Weights of a small GPT-style language model, trained from scratch on English Wikipedia: width 192.
MLP neurons of a small language model. Each row is named by its layer, matrix (gate and up: input weights) and neuron, and shows model dimensions 80-175. Each number is 500 + 50 x the weight over its row's rms, rounded and kept within 0 to 999. Numbers have three digits each. A neuron's up and down rows have the sign that makes its largest values positive.
After each neuron's rows, "fires on" lists the tokens most often at its 100 highest values on Wikipedia text that the model never trained on.

L10.gate451:601571455497509450583529473482544467502545505404564459464438543476464514444447495444601559532508494572503542478478426456450530471478530515514497433491534516545496537583583426468596552369438502543533543447433489510480381525455433518530401487501515525435555534575494523420404416469409540493
L10.up451:533495465402589486610439540581524472520509546451463540588430581488479510471463474524587495505527434549496484533440503427413559477570429465508540524459532518535442494642518505544468422493496546450403541515520472500418478544545514410450522540458516562445448516508508560420517529484505507474
fires on: " t", " sp", "b", "ph", "or", " s"

L3.gate328:481526569513538469478517541447464510458448611451487452412424426543563439437516478570572441458577539549501546511411444561475497567425401472467488526508480418537494410469513490452562477520511443474548553495562529512506458492605527520450511524576472540490408580504337514507544469480588519419
L3.up328:466458532527515535453434509557532457526477502642560546483464465560501571524485515459546519504459570465527517503529500537531528387488506622449509417459531533567535502416527518516495457417545545571531506514532565527449550538521421487537498475570484448418460577462460452498514563441584521505
fires on: "al", "ary", "c", "ry"

L12.gate367:428449487508544534525445529487455485486431509466404443558515558448490530531613517557505517435512475457570472445520501440468530593512532410545586478487516462480517495539461466513567535497504503492574377591485416527529487503443506544536488523484481418497600551378454517500467446519571529539
L12.up367:411476483530455591518510487611573480428513431543577436450447592425501475546537567453504551527394474518449484474547476475425435556519494547549526470482549531462551526513569496487421550422496476488425464515421421495506429467475527593504500422440506456473493479536445494494480567423571547476
fires on: " A", " one", " a", "y"

L13.gate425:443598506493564499493473434435491539539481446495460456549485487530508441505491498453506426523448363523536481547502436523531454512463494586469498374472516513486461456514557511538490555518460462522552542436453484435483552548532451558480424448606471484509425401392468514480507524552520531480
L13.up425:414515526515492526523564510496448492502572500470545388473561499525523394507464549488494564465419447522522502556537548460493532526498561466520459573467497528501409637491500513468449517551451489536475456555560505525493546574440448530520470552550542505566486522456472560533450517507573528419
fires on: " B", " E", " H", " T", " A", " N"

L11.gate283:451501503533578515498514606527481575513470522393540468501571570482488508438490575568486461485485566424459536495499501465547513500432555579427488490581484465303445545460595434509558553416437534461455562496542519508399524532474517534610485502425492477524551403360555445522449400480474557461
L11.up283:463432479547481498482495526470509476508527593589552447495507471532487533503530503549501514483576482396370474446488510566552454488502492463502595400458588555561566430548514503439619510541554521557533567430413470621512366539476543515513466423513546438585527511525471443462505490453436525571
fires on: " cor", " bel", " gen", "le", " pro", " al"

L3.gate466:518518440506522442487554560517509572475563480401510444475532572522611514510553443388471596472491527542508465532439495468514528514468482352474443526500511496584479508498587490496535456492475462577427547395494456493431473571471540479379504530458518433400438511512479508666471419525493424570
L3.up466:498444487509516513552466520466406539509447499492496584506456525559487535473501541525506546490453409592506496564535513550531512437519570519430516515446551509511546506405423439599581542449351502474559476532501590416470573504485640536456622557522545460508606447473462474568506420531449482529
fires on: "i", "is", "s", "es", "n", "ial"

L12.gate282:473526466417523503484467518549503539467485505505477539474556409388390471570489451506544487504479580507567538489447597541491467534454599490456595497434425490460540528550509424537475529539419498519515511461524515484378511575550509540448442489379484493489474408499508474482541524523446531462
L12.up282:514522519448485536457445461532539570562336483447488556422549501501561469508491518517474468512445488433500478503505469486492477512404527521407571515466447455491496479538473557571508546441503483449549475509500534499527392567634437464460497513494469508391567457503516420473354459585521552467
fires on: ",", " and", " but", "-", "id", "ee"

L14.gate393:518480509474426464441487570569559521511485538488482453602475448503529542447491580565509455499539481473535424516457548480491584529548414528571464427528514555423475548544443580475462550587441574525423548472421480484482449508603536461547504480554477552410461475485472467508524479547512537530
L14.up393:478445469478443418464483484499603473523521492427433520620435510479524622487477564536505511571535473441470562472512501576552557490521491412470450418544551507508471528436538601468487586518561487412577504545456477405440526412559496485600482406450461500540423587452528437527476509613498531514
fires on: " b", " Ind", " Th", "h", " proble", " mat"

L8.gate380:449572497510490473578438568492416565503444535484521479521569510473478495438558429512503448526435463501489457524437538600450453482473556529445605439386473569485469486490543554521541576387373495593607484482491525507482506503497595501569489494480427496432564416513492482601509418522485554536
L8.up380:439461480509479439548507551486441542495523542524415433516578475480575537461559515505396537592439375542437514447441573499506430466507465531475518442502473557502506586441518585474453588505457420496498567544519556557494570449518587437507523487532471449499522417547499489550530490551524429486
fires on: "\n", "==", "eter", " ==", " politician"

L10.gate85:518508530458602536450556545578437465396506453458526504497454512510535472481508507436528518487521556525506497462503442437496462497423519494505450506469560494614422480519554434411493415377548498519486554412539576450438457529498530473461533530589449504529491521489546548536488486512536558462
L10.up85:502537519401549536439591463529486473490415499477507431480495547494472569454545534435503494452513396516553572426551442540462531420498565599524500578520415455570533587537472495557560422449464439442482511488552501478556490458473464524447526474471504521558596491491586459515527431500511569587
fires on: " p", " S", "op", "p", " P", " Hor"

L7.gate382:477532527564475514499516420462470492571451425546570465495495416512372586575598466548526465521560483460435537541450547471543542497479549392515470536478481542541510469500409483489464537458484526517474498363498516460566531511528552486522462560472463518578573508497520574397560527481437466508
L7.up382:502537428536544512541482548553571519514529531570428502571512617498503555398420502550499531546519558406560511619503572520527482483436492484469488507467454620484543452511430550473516434551475465448452427483491465444537576484571476536510504481552509486533467458550460551488495514502541453471
fires on: "-", ",", " the", " Air", "est"

L4.gate151:488426580482481469564455526522561428436533519510397605502554495512541527508468559549508501535519482435446491455474468506543440496512543437547406489557465424509505519551518476579475552497453545451528602368534541526490522445482478483548523426529522537522421529507507559482472496520521582413
L4.up151:460578390452471483510619552480530454560414447516582568430563501531459530475504601572486496522535491500572475456539446512425592470352468548499552537451510508607482578561483400591469546495487542464486568512552407398431507541438508577542513514446510469520580526495478588472492552532507544555
fires on: " T", " De", " p", " N", " P", " H"

L12.gate501:455590519452495540493501471450479515592587526588568484581416608545535463534548461438514496509521460500485506475472460537429467512485598495429470413534509497565509522445538530500557543549424364411530457501494456506515507519392476468431502493501471529537507500545468495563547466529472481425
L12.up501:458507513568495534546501522375465417503536455540430457590483523511520564518466498404606447477471552584475494446499509457478424533554554440568511413527505500506487544517571455520518614493596418427541500512528516557494524482472466471427519538536513538524483439451444507514545458497551455531
fires on: " |", " of", " to", " at", ":"

L11.gate335:465498475436519447463448455441449517454487538493510500481498466504563424494541436417491547543452495420484492550493550459425497396587573529459541543505434562481454442482553534445426492522530594438518455423507527496582573499468560440575422552528531457460421520475512497538378471553559470418
L11.up335:479479588344497427480493532451522443554533622547460415578519630522609508527451445398525501494522477488523566525462485437516483426607506522497517609426527537501424512471539463494471525421456435477493530494534527452492511474499469419476535562539473404518573543585538487488519528557501488413
fires on: " in", " over", " en", "-", "st", "n"

L6.gate8:543444418450526459614573460476517464525519496397462462480561559532418585419556469376452531511440540522537536546572450512478410457404490488455432544458455419510528545428565493619530490511443508549499453501508505445498504489531481474580580426484512519488517496415559482506454469523437420562
L6.up8:426505519553532421515600480512508531409410429490433440491519500500483538464545444420566519509449518464516496461423468423490463586476579475509488486481484512477439610453431419580622524423411552482600456426499582542552423490569511464497587541464553516497510422442532522468515435376430579445
fires on: " of", "s", "t", "es", "on"

L3.gate115:562496601452490536626569552470522537483406411525545446506556562469574514565520533540476531571550530545463483564519503470473627524426453468415501557483518546498447519512414519378474536431529575546484468512534457497438551494545500546563472518511455409596465567519476506419512494484489620537
L3.up115:482539468500510503624426540497522518536543390515493558486528504445475449542518426506578479597469445537591552461539461449504521515508434496525581518537542472380564505567471468496559509529517511502432530537497448494454523466524507468504475402495553514433510533535527404487510408483445463429
fires on: " up", " sur", " war", "ub", " poss", "els"

L13.gate40:568593512457471443580590493483543447537530547476473462519545546435528570524420492464484505433591561555498546552486503565550474512492491414531488429464527473425471519447443545444469483504527589479478514529468487521509429534501448435555563509455511433520511526531551518592420436489431590519
L13.up40:534531513435516488515586478428502569524616532586408479476521480513482509561548433404534523611596524538567444606501538478431445529469478477533490541525467525491463475476455490591597490580527529500623510438521442536399534543442477488508530447492545507549560523498494512594496464447489437471
fires on: " al", "–", " pro", ".", "ul"

L13.gate6:464419492473443543477517465510570485489556498414511524519565495457563454560409516527532575442558530453552489452608500497466451593520591554487567514512487468474540585558490502506515454518342532535533421478586522455534418500494465526466416533637523461513540437584564519476556522502407494455
L13.up6:436451559448486502550384548540555486501509515554460527533407506468379540501556480503487593569514556507453595548448613594465569559483468527525467578510468475472499676559477483469441495532520504571505480446573554401512464499453499562554520506463497574432469521425554475437533585535460488458
fires on: ",", " and"

L3.gate225:547432459440435574560528544467452520567505582453557502434515506450429484581459567556492385386539585579490512471490481498432455478509421578548530539506521588532517534524410497475504476589438422480549527571462469487534519472467455611510548460479447549539516536453492509439543540601522443459
L3.up225:480535452476473527528461519507571587529496502525540501498477452517509529481499414528424443518471435572450500393580525524470477470473469579491449446522473455488340529461541546563511515546469539486572530469498443448459509487419535507443567485436513554535504460468547473581458508519523543497
fires on: " cont", " Fre", " Cont", " fre"

L8.gate442:465485458436584483472537532418552415519458431469550456548542478492446529499500497534523477507447390487501415481578544492475441445432474545541445497425420495474452504495474532544548445484476358566468452518556519476491477503460507566485451497627474498599550594460451531572533573581511473456
L8.up442:414546492441475525487563494506475499482518456481576490449480442581433476508487554432429462533544556517517528590413479531541465488492454512475567435509491472505531543502544592491554480491448589481543496509522641576459518502476488554472545535582633463492566534525506473559467549507504584408
fires on: " con", " E", " W", " S", " B", " F"

L14.gate400:468400495461470495586485491462495498498597478490478525593538480494524453506493519493432502433539460538456552610510540492572461535490483502514519450501494599533505551410581404413501415446584484478455552456489499510447476497503519513540512459411455569478500539555555431489484525536445431565
L14.up400:470460462468548582519533429513425527560480532461607470515488429463484529498512555531512539480497477451453567514598559526387468577544468541503465551533473467424499487431559556470550483438573577566474524531525415602515524530474477537425507471501426514404636427506454555465521460498518581425
fires on: " her", " his", " V", "ie", "'s"

L6.gate170:461525460496530472453529551425486490468595452446518567505488533416483471473427473458449562574497532497491469478561438489479508427627553468553574522471559569548509459490538554515437468445474596566446450555501521444486455450547489462535482475567558427475551578458492483509477483520508474366
L6.up170:425443543461441507516564578502562484403535568453461542416491503458549510435507510415518471444516542512392629598527562497443546474531455507513503514517455534503531555556598483508554503465503479628483582444476438518497538533468531500438525413585502495356461491526596499555412474545577409418
fires on: " un", " over", "n", " every", "'", " Un"

L14.gate276:472484439458510528472492581502529517474447460521521534413514408570442441522571495562496493566526417549407418459560482453441438514537459444517533464537499518551410561494502496492463483428507457530382438443488455438486479648476330445453537539529494499561553459514518487456453596531528526505
L14.up276:502422622472408503535461506400473539591467577487471492497521435469513524452482506536646528516560533575437483428535549528558495447473439580522496465545593528520570558545435590528427526454421495661468502520444508551546436537525447532513494496508536430496529427559443554512442529536489437419
fires on: " Gu", " gu", " h", "ri", " a", "ic"

L14.gate39:498518618510435565584486366472443558470555478537495536546473500464478584527411609529503492518554476441434553514493475485572554574594426415487549486522551456479375487501486459525516483433473553474616530494452541537554509555516544533494451496486496528504498497694481536398506460457557438483
L14.up39:529451487525479444422452431553466457515619539525511510525581425566510570523468448570481435431553475508549575519440532452533517506475477394455567586533548535483480427531543530535429430530405472512532494450520537451509575532440391503524580450549484510435450381539508526495471547492507478597
fires on: " l", "a"

L10.gate26:554537617446530470551554583531528453583485497558535556551487478511508481529471524564499462548549486467526538448411427527581484477471531483487507462512484447429499472523472486500485552529463547511577481503466483601532480499452547481498494484489465458555479463434544619528549425532482533463
L10.up26:536481572442518516512513469464587410482628599603552515462544508448538504538457497546589552435608426423523601517487508435572455607519510492432458451491633537470510508425447539420478423519504552509514505417513496524440479583526448487512468460556458457537459485454579472512543562433516509468
fires on: " al", " Al", "Al"

L3.gate171:488450423449513491591498505573549560468551538560477615529404518435558535488516590491469378547421522486474429563505497568539489584532475529559536564586528427514492584527567563481572514466514515560523510545596512493595509478501578458520431532553506459402470441550476543529429502514473486453
L3.up171:581499426608489514586437530523509555446492447518533551517421488415495497515473488483491457468395502507558447547571478453521460514571460583574489414464615480563446547398523512475597506503458617439541533443519434488571494537519519493538514459513529537443457557505509488556436492511525561421
fires on: " I", "I"

L6.gate376:500404544455511502448461574468480575438447523497522475464516574507608451587586451494434472424379492432523502564413513470500513498501482498559539421471459571484479452495503527452434559486442553580480475505474576499365538366490537508487504452459482521559466512500485506518491467445486518457
L6.up376:552450496444395400466494453551478456540510516414588447501512496455469567492537478437567521517478547517532591539555431543491491394483514602485518533349482514461433440462530559486485490547560477501569577565504472449482469471500513515500486518454424609602503502594526508478478567519455491444
fires on: "/", "re", "ourn", "erman", "^{", " there"

L4.gate299:510467519486379425421443472466566493527470424526556503598519507579471452527517431576582434433446388465504558641584509536552520459545501558489472551526549343540501551502453586550521517469489602554477446565553494456501491568501538507465507447487489546551440445563532473444482540407478461437
L4.up299:528640503519424524513463476495486509417495445526532471450508436501528417573472496546544458462573551521431540564441560420520597499564475451553561374503540548469425524543474547495485464482480474547451539549474390492541461532514488484597516552434479584401419628447535466465511489457552511514
fires on: "a", "ri", "en", " Ben", "e", " Ma"

L10.gate401:535485517534570481525451570532367489458622575471435530545473462481571524533478437479496486558510541502427514595503517535554477419480510593465563472478454467490518428465521570471523515469467492532586441487367478533476540495452502539550553490526448517499496434512495476470441497488533520446
L10.up401:510544572406545463477576528516494504491500529627550531551441492466458454437558569488513640540463558453483536470470478490539493558507479402545514492540506470450496492489483536488539496567523558462495466400495500462385447474525445472491399534429469566534511548522577434516507559519543503470
fires on: "I", " I", " conf", "ig", "uc", " Al"

L11.gate277:503531528488597499395499507522482489435440477479430481545518602536470482467429508490457499426448506513582495442466484462472537495498499467570519453576439444505525487510534475494440529466466466407560423473478496388472613498412501513386484496463416491453524610438511575494499462569543492381
L11.up277:534556493471643523530593578609539512542487481528427473570540554518502542418497480462544467547511455516569421573502482348534546437445572535539526531537483499500536610538508513522394535413521503497571459479540484422491573495577489541498426486468553526474513536575574468440520466480427536486
fires on: " s", " and", ",", " in", "s", " a"

L11.gate360:467614506543468493507524554597539523489523417487488506428485605497504578527555460603618558497461544518510411534437381542577496428511536513505456553485517470543528450532502444512585535503494516539505491505476476405511471582486482420417479417453493566459494537490537483566542401582458528535
L11.up360:545514533510518526551502443515527564451490507406499480529517555466519530471495518519456611540492487454534487586522528437490416437526517564515511522423457461568558422633512439500511480481479499452520558446441493460446502536471455491575507409483494499612493570556498585499531524521460450493
fires on: "-", " (", "p", "—", "ms", " ["

L6.gate132:514571507491547473625460491463501474481638544588418460528476554394610565499561474498498522465492422499498430559459540486516401521496576513430528498491501525526459550448602481526482593581561481534476532506516476531517474537460545445551484595457525452463580491495506486445514488529469529467
L6.up132:447421513522464461486585406543440405584561483569495485517549544496599476502547619506477480590464438577447452459501440485486436475423587579479504491474487572542339580511471505500632490543471441535489535594491548578484514541497571502493540486427519481395447501543525511525476491565442533502
fires on: "==", " ==", "===", " ==="

L6.gate183:556546441445487549560450559487492474574514507468504543499517586489579525388493509445482573533549544606535522483476519382508460573457605516533464428474526563441504451486448474493422450573466520477545459530520480560571468498484479545521471568532416553428488457479454489471516440454500636433
L6.up183:543521510590508567526514442515434510581607482539455466478464556489420521417441472523556516486551458549485483524522500457524535470488467498456507551548433492542469492579493513525474546518447554565490467456546491472425458515515393495506413550573533528467437489582579495510542435444541448531
fires on: "og", "oc", "p", "om", "j", "ow"

L3.gate504:463469525430491449620431562509541411518455429536483472519577549522352388571477505552548548376548459462465547551447493452454500481495539406555398506469487544491557536507550556578533466433500433565550460467554483500544533537500533553506487508515572486585473456455510528472521548523525504505
L3.up504:552436518477470425575511624562518455497488433464558569421508530482438412454386538521527471458426482479451588483386527423495593599471496554538476471550525586549539425533504586509481506402570446539477538514455450442547531466578419529468523553485546490537460474436511439462481447538489470463
fires on: "am", "B", " Thomas", "ol", "her", "ar"

L3.gate200:560518502599501496455551450481491466529587403468425478445556442533495383449428518500528476482439485556511506525483575492561459507486469494582563483488508516459424387502507499548418435482419482543413569513613468538562536517501451484560462546488558555480508495596481544425402376499489492424
L3.up200:523462417590492491364463504421499527608489515434454461472491529553533411479415605516537523441435495466492412484537490458594403471501488544641535461511544502501475474526466604503456530533542534591399596547561580448558530517483548480521428525560459510433447481514504405458495513474488519437
fires on: " \"", "'", "\"", "od", "="

L12.gate427:555481468483494425523457460469516551465464556591446515444443492614526452469448540559411515519510494495385383491559420601561481578517457544528530461455492498581458489470543536494502532522557535513531481544571442458422511564541507581488466491474541512384466507457505450442520540468512544546
L12.up427:425549493565509466515480461446400451502582408503437543471457524402517451544495477530511465414502529453549471409540475589466494476487492570441447521508507571569550542499506523450454512556433537490422526535486507480524608554498512489503426534471487498499375511433538542448450533455599568585
fires on: " R", "av", " V", " ind", "H", " B"

L11.gate367:485510477531591535476461422581433457484610538533364426546471603435537469512481422530442502534549496529493525505488465505497596474517525404498472440579487472525489555488563518587489461568404592471427423558459534532529461487545543566516448491455456510511540607530502514496438530517464480475
L11.up367:430451486566411463416512558506435429470458450547382495579476614524508545525480469440479568565495496585589497468538532449418418451568513527528448546529436481529513579472468473626446566491498491490513485538558514457465494490463406538579470505507521453451465547522456421492468479469467536493
fires on: " and", " of", " in", " among", " (", " How"

L4.gate71:458451383514514438526527492573494476430537439485442455457435504561548428479534541553478482602482528549492565561501461566432594431559516463477503478569513377555492503528465574582513473460575422491539476520522578398538481564536491476561597521551521494551490458590400422515536472505465442512
L4.up71:531481615506514558476484597551522579452472488588521519579496433438529493526528478440562537430515475574421566574466479393598509504498446500559516451627467596563496517440541540510559536587532509547546534478516537472467549524527521499448582523471622575516457514479587533444459460489477521551
fires on: "o", " p", "e", "ri", " tri", "st"

L4.gate7:587411519478448530511546441535498516527501519521484452527441574388478481503484491454541443502483456403478506470539539414492522461538570444501504434555548496454564503446431474515397445465577548560536518543557399513443544479500637541444450525571469556429565520511527468528527539515469440436
L4.up7:470475554455444571493490536481533555535501500475551502438559647418541518479470501560444542526459539484449469490504572528557452538555490471452540473436467536458482478550352545496477429446455481530400472481442491425520505465597554524495529567548542558450534479482555449506582509406589423477
fires on: "al", "u", "ual", " a", "is", "i"

L14.gate330:494464404551450439494546497482393471433476502374470514440540531593466510459432527445583547403470518495504483432562518527580443492416518462515514509559499446425485543451489491512351458539528460604512529474571419536590537525508540447439512483509511605545495469553536604475447383528474491501
L14.up330:486406495514462480499466524479392515582602521491540461633502569527504563482464541509576523492428440479580446505484476539517503515530465562551461421494446490472502568465541384477552454446545483482503579461489571550542525460634498472464508554532466507529492516519552530507536424451498512479
fires on: "\n", " \"", "\"", ".", "26", ".\""

L6.gate77:556470525562447570480556526533474447535549573634599518476488551504496522464501422480521528428433494420469590519532556500479504485441528407559481450521601548480511451542507474498404610537494503553495525523530480554556538577514543483414516512567527477472578501569440453573516529442527524443
L6.up77:352557525596524474442430492462448556532418488531547466521473565535525414408555414470496498508539492493406527571554456453543483565527506457560474428528542417423516573459569512446610499541525469489472469526501490499540459463499473579521515433440457527529466554470462471561468516572549557467
fires on: "ies", "y", "ary", "um", "ory"

L7.gate182:474508550448543488615402513488452589466484411470555509540539552534553474510521539456484459509472545487513500556489502528521450522480554516520520541451559472461450483456384525513652544486474503464532447494471433500409597558413528559504443434514494478430473527487455452473497487438480483452
L7.up182:419519480547440427586517482568463497509492481557444512524463510526427443551477554512442493428555531549443502503526496540502430459458548570443438478472585467449470472453474546499461530476570472473570493577558475435388546500469490507421460406519522440501486485515433480466439429559508500394
fires on: " off", " along", " play", " played", "uten", " worked"

L8.gate366:374565529506561495466476497447442460561490381450473500467493518579505389486529504507474490466554556546447524554497503549521432590470515505446490474570413492523529475516553422496508530448533473506545483467472614519481451513518445505497487552493429491569488511480601596489473428395486509458
L8.up366:533433541468576586420415522460507414481509571448492503495472563560539464566533503440500540469474515494548536469478482515543572527433456553584478493599522618459575437526487552571482493501491574512482451628455507550527449352572467546512460560511519572584438595563518435470562594456557549558
fires on: ".", ")", "an"

L4.gate247:497511495413528528479430495451580395499516544626450420534504535574501405446510530545532517465502599450568474462473591499430364476463617527462486506510485518512529467410478556480590586464435479546539517536515512523509501468517439480445496428431420480477447533460495521494493573497470545483
L4.up247:476517508515450537512479496497418449488599506459441490481492494543519430563480530511562458500431574512579460485532480543519345552505532550522410488482496481582404569486439534508541522504450565535475567485495562522486516435550427426489507519470502539446459460483499512554507654521554498501
fires on: " =", " to", " can", "ot", " could", " of"

L12.gate309:473366540453515493499380451574507476443509462561455487470459505478470552556446445540457488538538506474516483483491554430572568598548468495534516526529554537471486539470561517555467459483538528483543412418459508544520471584528517480590492541582464425509551527592550465506471467500569462463
L12.up309:547403472435533461605430504505424474472511507592504550492431509498550625416456537509401512517478469502487530455402502367603460526458570456421489512492551528457496572453502461603457400501497534457554537468433587507468599491495567483519477500439549560554555552454522493513498542486477553579
fires on: " l", "l", " L"

L3.gate313:481468437463345523489463506494504538476444530494450471421473487525492498482408546537476545525426444571513515508534548463471466507530557485513476469598580524537494508518442550488493431523412464583497606489488323431506525536554574489425416445478526475454528467527495403465420548535512422410
L3.up313:527491531473432596454457481456450544536488484438482528477472523472489505525434475504469607546486493442513545524542532444452472452508435552508524566497501579549462431452528504556467552541453491567484572433481541425484558548593482494506453445500496579500430504494460414471520514551495499426
fires on: " \"", "\"", "ay", "id", "ic", "lic"

L6.gate199:552593460479438481512504452426459377484447580518501437383495629446469556447533488470538417425523535490538532492541476464428449538440491462552434452488578503562485451523491405508412510619446449424477436503493518478500510519560448515562537510429538535500522587537482577469484454498410468405
L6.up199:517463541544515522577488459432466444524468474495456486448419462589542603480534549479438415555478531498481404485459544465540502555501474484490500580574464532553356517491553502457534486415510459496521460509409539437518483490470494451465551561500520539561471485541526506498491399443442495501
fires on: "us", "as", "ill", "ess", " at", "iss"

L6.gate30:538483519414456508499493528452465492480542481514492458547473491482461447551507505507540472450475539421500593466524535428537514467449510480525516502523459527443607530481555516440507451613629422503560416568516423459480517527559491553587495561528453492417600487510556458423451556558490527547
L6.up30:486474550551443518509563528545455408552536445520547488385553339530513425442481493471569505579531510538533471517454487537452514499380447551513616523560541587519511495545418530499492479583585540435531561612470529488520632521466524603548500521508540467469498497523554478506443483506533437484
fires on: "ol", " Al", "il", "am", "gh"

L14.gate81:517481454535496551565530536393465584489423475417562482496510465528408409491467568494530573495501507502474458545571422487436488545531533501559521473531453454677546488507570521509477504492495515472570431506493440456500467562490490482561446449668498573484416553578436492558537561561534480520
L14.up81:474434523551455505544442386495480538467407478458534485566427561476474466503517515497527534541463572520530493526576488511466533471578427558447460584570444505572538515503511519458559559519507517544458470553476536455480437525461532506501457466582450620543403579529442474524538581534508556528
fires on: " R"

L7.gate256:500506393409555510457419426466429463514478530514493504482492422529536504595545550526553528531547484472463540599478556463532530502538495447503420483550494534504482473564442481460516446476492451525463523428533494447502440467587422492427496559518470439563523542514548518403552435463468486523
L7.up256:463558524452483518428396463394529502544626515476540481484598558523569494509546528524455528490485499498460554486553536557541552441459428501545429549567444539382526521536425603506517608600548578531520494477526407508503500441589411520496499499458423481577466506518506501492409518532544470505
fires on: "-", " a", "."

L14.gate8:553342502415535546482454516531485507515520520487534449542508580524488567455499473390511496461472515497457577564516560529527419466464481485504566440519533513478599498511628517564586471509474453526523515365435428545479499567535450540423524464552581535518435419493450485481524471522376443550
L14.up8:451451521533490540481571462512442429519487494540553521495563439539606435478355530490520438363476533421451575580460497606510477533508422548510455562465491442551431457501552460471528476405560541490483610494479480540484549494622539547434568496483509455421553473534494574487532548462502576487
fires on: "'s", " his", " her"

L13.gate130:430480441501538524597484455581469466477540487448510436495469484449458425508466510532562414442553533450576437527445435567530549605532435571416519483413483483532474582537514515493503471525565561452532512584507551487448539561491537554501423497527511382587458597528397483460439483496474465490
L13.up130:504583417503536452443493529563503492478416511494401541491524519492518520529410491442464519551420486515475538528553510454500446556532518561512545460466532502528486590454404437521476543561575534572522512464564557555563485485509440540433436455572510521530477514473552589463522440514435542502
fires on: ",", " with", " and", " of", " a"

L4.gate75:493518507513601538511505462581531501524461517456418514426412379519513625459537440387508506463592437553547520437453529535535487529606431488570410482452551522503392472448479450484466570531533575455491454463546575482447507401535434452559483495515472456491384537568565435505521523529484561455
L4.up75:504479481423491531497493591531529443566515501470517473486500456573543594482411445521575526566471428543586506411502531553451419473553579448437475452474524546486445491503382511485506547435527599511564512494623478506454463537542468507547486457540426513520388556405571478568531553512564473484
fires on: "al", "ry", "ip", "ace", " of", "av"

L13.gate26:446554484574532530559538436616484502535399479511390431491450590497500512468497552549527520469511490463525517536497550568527402455410403464498520437549579487505494537420493445523451499450453525419513511556464455490434459565420508430456460491528496522478502568596552538545548453487385455420
L13.up26:523501474522538429508425409514455464593519506527571548606435553489461589545467397539432528545439500427525556550557481519474504435468520573515497554486519462422500456442474487558438390562412510381556461502484447450491563483459535503504610495499556551531473579622451521468499493474488481514
fires on: " (", "–", " s", "ess", "-", "_{"

L7.gate307:489594458376403500485496478481542547445486435519462445490472537564532491532514592451430542558462476482520410543480509492466547499535546425564538532439492507535410512437526422414463449507571526450436490433522510504516493536564483511483549481440471558548431461373549485462451456590580444534
L7.up307:437506510554491551442543482465507490470510512577581521567533556437546450492509490511518500604549411472586475486422514538556523422478452527447491489525470425554533563474372476478610390520523523442494494450462530557488480437546441486573414502529408509557491430478447516568446444477418521415
fires on: ",", "an", "en", "h", "ir"

L13.gate433:436565499481523577522457475457426470565454485439516490492435461473489479445526575575558494488517425554509464504561467525546496508512511541480484569539389571512409589536575532433493431524480466526491469410491519445496542505528464602531595498620518481541487532448352535532479559479493434449
L13.up433:457548502424535565512450423441436482450480449398507460503544519457501477550478597522486498512507454440481521549558525563477485464531498555560514568487438437506490643417561447506490484532552504498569470580537641432463530560486540498440558443426458501469495541475407487531548559490492421408
fires on: " R", " E", " A", " B", " Co", " N"

L14.gate264:533442405496463562585434520572479510513476463449546521430630524413533473561508442581458562503432572424507473430488531559448419568518525511456511484545499428515563507516434419553501485473476479558572480478474465537485535538552544576519429527503513420490586499376559503531547452485512473512
L14.up264:538416441464403587575503446568495490523481494492524498477449448485403473469497502514489577489353497487473445412464501570408477569450511554470475501474479498515585544477468480586603441461462457590567550444458511464454501493502491566531463566510479545528500592459557438546444555430595499453
fires on: " one", " and", ",", " a", "tar"